python train.py --n_kv_head=7 --vocab_size=11292 --bias="all" --parallel_block=false --init_std_qkv=0.0168 --batch_tokens=[65536, 131072, 196608]
MLP neurons of a small language model. Each row is named by its layer, matrix (up: input weights; down: output weights) and neuron, and shows model dimensions 0-127. Each number is 128 + 24 x the weight over its row's rms, rounded and kept within 0 to 255.
After each neuron's rows, "fires on" lists the tokens most often at its 100 highest values on Wikipedia text that the model never trained on.

L11.up571 [117 155 109 157 113 142 117  97  78 128 118 135 129  89 148 115 146 162 144 130  74 166 124  87 119 151 173 143 129 118 156 125 133 148 144  91 127 108 126 129  94 133 120 140 138 147 121 111  96  98 128 124 153 115 103 127 119 124 115 135 125 124 135  72 110 122 166 185 145 139 140  77 134 160 126 129 117 143 125 132 135 145 145 107 127 150 149  86 127 131  99 115 137 126 163 183 102 126 146 134 142 110 166 153 146 125 150  92 134 149 146 131 106 111 152 155 126  89 117 144 125  98 142  47 104 138 114  97]
L11.down571 [156 134 138  85 137 162 104 143  91 138 118 155 118 123 146 104 112 137 128 121 111 110 149 110 131 186 137 136  92 158 123 129 117 101 163 152 139 116 101 143  95 117 143 143 100 118 179 123 114 172 117 134 121 161 127 134 128 188 155 122 114 148  71 144 167 116 100 109  76 195 120 125 115 161 132 173 103 169 142 124 162 100 143 142 149 119 127 106 126 137 134 174 162 127 126 143 163 137 120 139 116 135 126  88 143 135 116 140 165  99 143 131 126 158 130 114 120  96  98  89 128 127  84 115  94 120 135 147]
fires on: " can", " to", " could", " may", "'t", "–"

L8.up472 [118 118 102 121 141 129 148  88 141 140 133 139 139  91 146 123 173 136 116 155 137 154 135 135 119 132 101 133 139 178 124 154 154 113 123 145 112 140 121 145 162 175 124 157 102 111 107 163  98 125 129 114 121 155 135 143 105 119 165 129 144 140 151 148 151 118  97 120 151 151 134 143 107 134 129 101 142 110 137 116 114 150 113 118 122 149 140 127 125 127 107 147 124 145  97 123 162 130 143 160  90 168 135 112 133 122 148 113 127 166 133 157 151  68 153 132 125 139 139 126  91 123 112 172 103 152 144 116]
L8.down472 [142 127  97 133 184 153  46 146  98  91 133  92  87 135 112 109 165 155 151 135 143 127 123 137 153 135 129  90 159 126 136 106 104 114 146 121 133 156 129 109 164 108 116  93 149 127 156 122 167 114 119 135 147 134 104  98 142  86 131 121 135 142 170 124 124 147 175 110  79 120 135 122 126 162 136 139  45 109 154 124  99 125 105 152 115 118 114 166 136 137 103 161 146 120 103 105 114  98 161 114 124 126 161  86 149 147 168 100 141  68 114  95 156 132 189 162  99 150 120 131 129 123 129 150 133 138 111 136]
fires on: ".", "-", " the", " they", "ed"

L11.up37 [ 97 140 128 113 107 113 136 140 122 140 117 101 143 124 135  93 140 105 121 151 133 161 100 123  82 124  94 104 172 112 113 116 106 151 136 145 197 112 144 131 151 116 159 112 134 113 145 138 144 103  83 100 106 115  96 104 132 154 151 181 147 155 119 105 131 134 115 107  93 103 127 140 160 144 126 142 108 121 147 152 112 131 142 110 155 123 128 136 102 136 164 101 140 135  84 156 129  94 163 111 129 144 157 126 114  99  87 126 142 160 127  84 155 133 166 155 156 131 160  51 107 101  87 164 166 162 118 143]
L11.down37 [128 138 171 139  69 113 115 121 137 155 127 174 100  97  92 139 104 124 149 165 134 119 106 122 128  76 100 104 106 157 127 168 166 110 147 146 137 122 121 140 136  98 101 137 130 106 114 114 108 141 134 143 123 123 118 146  93  74 113 148 114 113  88 123  73 114 104 172 141 124  95  90  83  91 109 140 185  92 105 151  95 136 128  82 103  78 123 146 131 146 131 127  94 132 143 137 107 125 109 160 121  88 121 126 138  84 184 148 133  91 144 132 133 112 151 110  82 156 132 153 134 147 125 144 121 113 118 145]
fires on: " |", "-", " by", "|", " All"

L11.up2102 [151 101 132 155 128 114 118 162 104 118  70 165 123 117 150 136 157  85 139 149 124 114  95 139 127 147 134 146 131 104 119 140 160 155 121 161 127 154 122 111 109 130  88 131 127 138  85 129 136  99 125 107 151 131 153 106 123 125 106 110  82 108 141 137 145 146 108 128 105 139 126 104  70 138 116 117 137  96 103 103 123 146 115 145  89 131 159 157 101 150 171 173 155 164 110 117  99 113 103  62  93 125 136 125 108 113 124 123 130 117 138  87 142 162 130 167 122 144 111 111 118 127 102 136 123 132 163 116]
L11.down2102 [123 138 186 143 138  70 117 153 104 117 116 104 103 134 192 109 145 144 127 116 101 102 131 127 183 124 137 162 127 150 114 145 126 122 112 122 113  90 133 101 110 116 116 154 148 160 147 147 124 104 103 126 128 105  95 155 170 168  93 155 105 102  94  93 111 128 135 186 101 171 152 125 126 103 109 139 127 157 129  76 104 125 123 154  98 124  93  98 117 179 112 118 162 122 114 105 141 117 119 149 136  79 134 123  94 121 163 105 145 127 145  84 142 157 107  98 111 122 146  98 112 112 145 177 152 156 100  96]
fires on: "0", "'s", " med", "5", "As", "7"

L8.up796 [135 119 153 162 143 107  90 125 120 124 140  93 176 114 115 127 123 134 132 135 124 149 167 118 109 101 135 129 189 103  98 143 141 182 144 123 117 123 129  99 133 127 148 131 129 115  79 177 114 103 151 136 101  90 122 113 119 139 123 132 148 122 103  96 148 195 102 179  96 122 139 110 129 126 193 154 146 112 125 109 137  93 135 151 124 143 148 157 110 150 152 125 123 116  98 130 113 100 138 136 132 120 124 125 144 130 162 121 133 101 146 144 133 127 142 158 187 153 111  79 132 142 125 141 125 145 148  88]
L8.down796 [126 154 120 155 115 114  86 125  98 141 100 137 105 124 144 122 143 142 106 167 125 127 121 157 116 152 120 131 115 152 127 121 138 152 143 138 148 164 131 123 131  71 149 129 119 108 136 134 115 128 116 111 128 160 110 132  79 147 138 152  93 102 130 123 120 141 138 120 107 120 132 139 132 127 115  81 117 113 118 108 110 149 129  82 105 143 110 105 117 124 151 138 127 131 126 137 158 144 151 124 153 129 104  95 142 131 125 147 108 121 112 134  86 102 117 124  77 135 112 141 170 113 158 118 101 111 141  92]
fires on: " a", " A", "9", "-"

L11.up2118 [136 106 131 127  83 153  87 156 125 146 120 137 124 105 126 121 120 201 131 155 118 147 145  64 145 108 135 123 110 154 115 118 102 134 116 122 127 145 143 122 130 172 132 135 116 106 129 138 162 129 121 146  83 100 142 140  77 112 148  79 119 113 194 134 124 121 142 139 108 104 115 122 126 111 120 162 130 123 110 101  82 126 172 158 132 114 130 142 131  86 137 122  95 141 112  93 107 128 155 117 117 141 102 130  95  97 171 128 158 104 148 178  80 165 146 128 130 122 129 111 104 123 160  79 164 111 120 137]
L11.down2118 [132 106 115 145 164 122 144 131 157 163 105 132  93 147 111 165 119 141  98 138 139 105 111 160  97 143 130 138 137 110 133 180 111 142 139 147 140 111 124 140 131 131 200 142 151 152 141 120 114 112  83 114 113 127 139  95  90 133 145 102 135  89 133 132 152 126 111 123 133 101 188 157 115 133 111 128 154 127 166 145 120 119  88 127 144 132 140 141 151 161 135 137  83 113 179 140 129 132 111 152 143 171 103  94 114 142 129 143  90 105  99 130 157 101 123  97 157 108 132 148 108 116 134 127 109 153 109 113]
fires on: " that", ".", " of", " when", " as"

L8.up1936 [136 166 141  58 163 148 100  99 122 133 139  99 126  93 152 155  93 123 166 144  97 179 140 151 118 158 137 115 116 140 141 113 116 107 132 124 111 131 107 143 112 125 119  98  92  90 108  98 108 110 136  84  93  90 112  91 163 183 124 147  85 125 120  98 117 134 106 120 133 120 107 109 128 137  80 147 132 129 155 128  94  97 141 110 118 105 163 137 114  86 115 142 154 164 159 123 122 154 160 130 109 123 143 119 107 139 138 111 156  89 138 171 153 125 192  97 142 126 133 159 131 142 173 112 169 121 159 135]
L8.down1936 [130 112 160 123 154 156 144 103 126 125 101 125 129 112 124  99 116 164 111 115 129  81 114 153 156 117  97 113 120 133 135 125 138 109 124 153 158 187 125 128 139 171 127 100  72  85 115 124 126  61  77 143 127 132  95 135 131 121  95 145 108 156 160 133 148 120 131 117  87 121 102 163 114 136 135 122 134 117 145 168 153 141 117 139 170 180 127 176 159 106 148 179 116 104 141 128  95 113 156 129 131 143 129 115 111 148 124 137 154 106 114 111 128 114 116 101 120 109  94 140 120 127 123  95 102 157 155 117]
fires on: "2", ".\n\n", " on", "os", " in", "0"

L8.up316 [122 125 136  97 116 155 108 108 103 147 164 102 156 125 120 130  94 126 144  90 127  97 104  94 159  65 169 146 181 192 103 155 109 109 102 142 140 121 123 156 126 188 154 105 134 117 125 112  76 135 142 110 134  93 109 137 104 140 122 106 132 122 129 136 176 117 135 155 136  97 117 134 116 160 135 191 145 182 152 106 105  91 106 128 117 137 127 140 124 100 172 127  93 118 102 129 104 129 162 117 131 118 118 180 113 106 164 104 138 151 120 126 190 140 105 151 130 115 153 146 105 137 139 112 147 119 126 164]
L8.down316 [127 131 124 158 149 122 122 136 129 103 144 111 130 121 146 143 126 134  71 171 103 147 147 129  91 155 148  84 113  92 131 146  90 116 167 125 160 159  98 140  97 135 141 154 120 132 118 156 118 151 145 126 159 177  91 125 119 100 119 139 157 117 130 105 128 140  93 110 109 133 126 108 129  85 166 173 130 169 118 123 136 124 158 106  98 158 133 171 119 119 135 121 186 123 131 143 114 165 154 136 107 173 128 132 120 159 197 125 111 132 136 107  98 144 129 166 120 112 116 155 126 145 129  64 139  88 141  95]
fires on: "2", " |", "1", "0", "3"

L11.up1178 [113 140 138 144 139 122 117 123 110 171 146 148 123 139 158 127 139 138 109 150 136 144 119  99 142 124 129 115 154 129 165 139 113 157 100 119 112 140 130 145 143 100 146 113 170 100 171 109 155 109 159 109 113 124 112 103 113 127 142 166 113  95 161 108 140 107 137 151 141 182  93  88  79 151 127 109 158 126 113 144 126 151 110 132 132 109 108 129 119 171 104 176 107 109 149 157 112 117  86 135 148 128 151 132 113 130 139 125 147 167 133 117 132 111 152 168 110 183  98 144 164 125 119  94 107 132 122 168]
L11.down1178 [120 118 144 126 135 135 147 109 108 149 143 107 152 134 155 133 131 158 161 112 168 125 108  76  91 114 113 112 125 141  95 114 138 148 139  95 150 143 112 165 115  67  90 140 134 107 128 135 120 150 128 177 128 114 144 120 136 177 100 132 122 122 106  69 136 170 141  93 124 130 155 132 134 141 117  88 149 148 139 156 117 119 124 143 133 144 137 132 129 143 105 124  96 119  95  99 107 146 150  89 112 117 103 134 132 146  81 108 115 106 130 140 157 156 132 160 154 139 114 147 101 161 136 125 126 121 153  94]
fires on: " the", " in", " may", " will", " to", " would"

L11.up812 [102 141 141 107 154 129  85 112  98 145 111 135 163 105 144 155 106  97 118 119 121 174 134 118 150 156 147 135 167 126 132 115 139  81  97 128 166 141 140 137 128  97 131 102 145 153 132 116 114 157 129 101 122 126 148 155 126 157 132 158 142 118 122 117 137 107 129 124  90  95 134  91 110 164 133 115 115 125 120 135 107 152 123 121 140 137 162 149 121 101 187 144 140 108  93 111 126 148 118 106  79 121 104 134 107 101 137 120 143 126  66 120 123 150 153 183 127 114 147 110 141 132 133 154 143 165 187 186]
L11.down812 [156 131 110 101 147 111 130 114 114 130 111 151 152  96 135 122 167  94 131 117 158 148 137 160 125  85 157 129 158 163 127 150 144 145  95 129 193 113 136 120  83 123  99 126  56 163 135 159  75 164  81  96 127 122 110 109 127 161 119  88 187 122 120  98 108 152 122 121 118 139 130 139 113 101 126 129 107  82 141 159 166 148 109 138 142 131 143 116 121 125 137 148 147 130 157  90  64 112 100 106 141 135 125 136 130 172 115  76 108 142 132 113 104  72 168  96  97 151 119  95 122 159 123 178  98 118 103 107]
fires on: " |", "0", " Korea"

L11.up1042 [150 128  78 160 165 155 117 118 100 139 140  89 109  97 113 116 152 126 144 105 132 157 154 140  99 122 131 128 173 124 105 137 118 124  91 135 166 136 111 147 158 168 102 144 116  90 121 112 120  99 133 118  92 167 115  96 115 144 154 158 153 149 142 129 163 114 121 158 112 104 108 146 137 112 138 111 129 139 144 148 127  77 128 114 133 125 117 152  94 113 147 125 128 146 143 129 121 151 124 161 122 139 159 121 128 109 154 127 108 130 135 138 141  95 161 161 146 119 117 110 151 115 149 142 131 141 151 127]
L11.down1042 [ 94 105 126 123  99  95 128 118 131 126 110 144 141 169 115 105  77  88  98 145 116  98 119 101 170 153 115 127  79 111 130 113 132 142 118 137 125 157 156  98 139 123 107 132 119  97 134 121 141 169 117 124 184 128 197 134 146 143 132 134  95 113  64 120 174 153 132 141  81 105 139 111 108 133 165 122 116 120 150 183 126 154  98 138 148  99 142 164 130 105 135 100 104 136 126 112 145 134 113 123 152 128 141 162 193 170 151 115 125 184 187 135  69 119 128 124 162 151 155 131 110 113 135 128 119 149 149 127]
fires on: "-", " it", " the", "9", " player"

L11.up1633 [124 119 161 122 184  73 102  95  94 128 133 133 133 120 108 120 103 114 112  93  94 131 140 134 118 110 144 118 189 128 124 103 129 142 111 145 115 124 142 112  92 122 104 139 119 123 131 120 116 120 129  87 137 119  99 121 156 146 150 130 137 105 139 147 158 112 111 154  98 167 110  65 143 138 142 143 167 128 192 127 141 125 145  95 151 141 164  94 121  48 150 140 138 102 133  96 134 112 127 125 129  98 159 179 124 124  88 125 116 155  95  92 122 184 163 102 125 130 105 124 119 152 108 151 132 169 126 121]
L11.down1633 [113 163 119 135 166 137 122  98 165  88 140 120 172 106  80 103 160  95 156 114 127 152 182 130 134 149 146 137 130 131 132 122 126 116 106 126 141 114 123 120 133 108 113 124  88 136 153 144 140 123 135  92 111 164  90 105 137 106 109 105 115 186 126 142 118 176 153  75 118 140 117  63 148 146 135 110  95 171 119 136 115 142 100 100 145 111 135 159 107  87 179 144 108 121  87 103 115 107 103 139 147 112 176 149 105  86 119 156 111 107 115 118 103 108 144 122 155 168 167 119 121 101 109 113 124 113 135 136]
fires on: " |", " and", "t"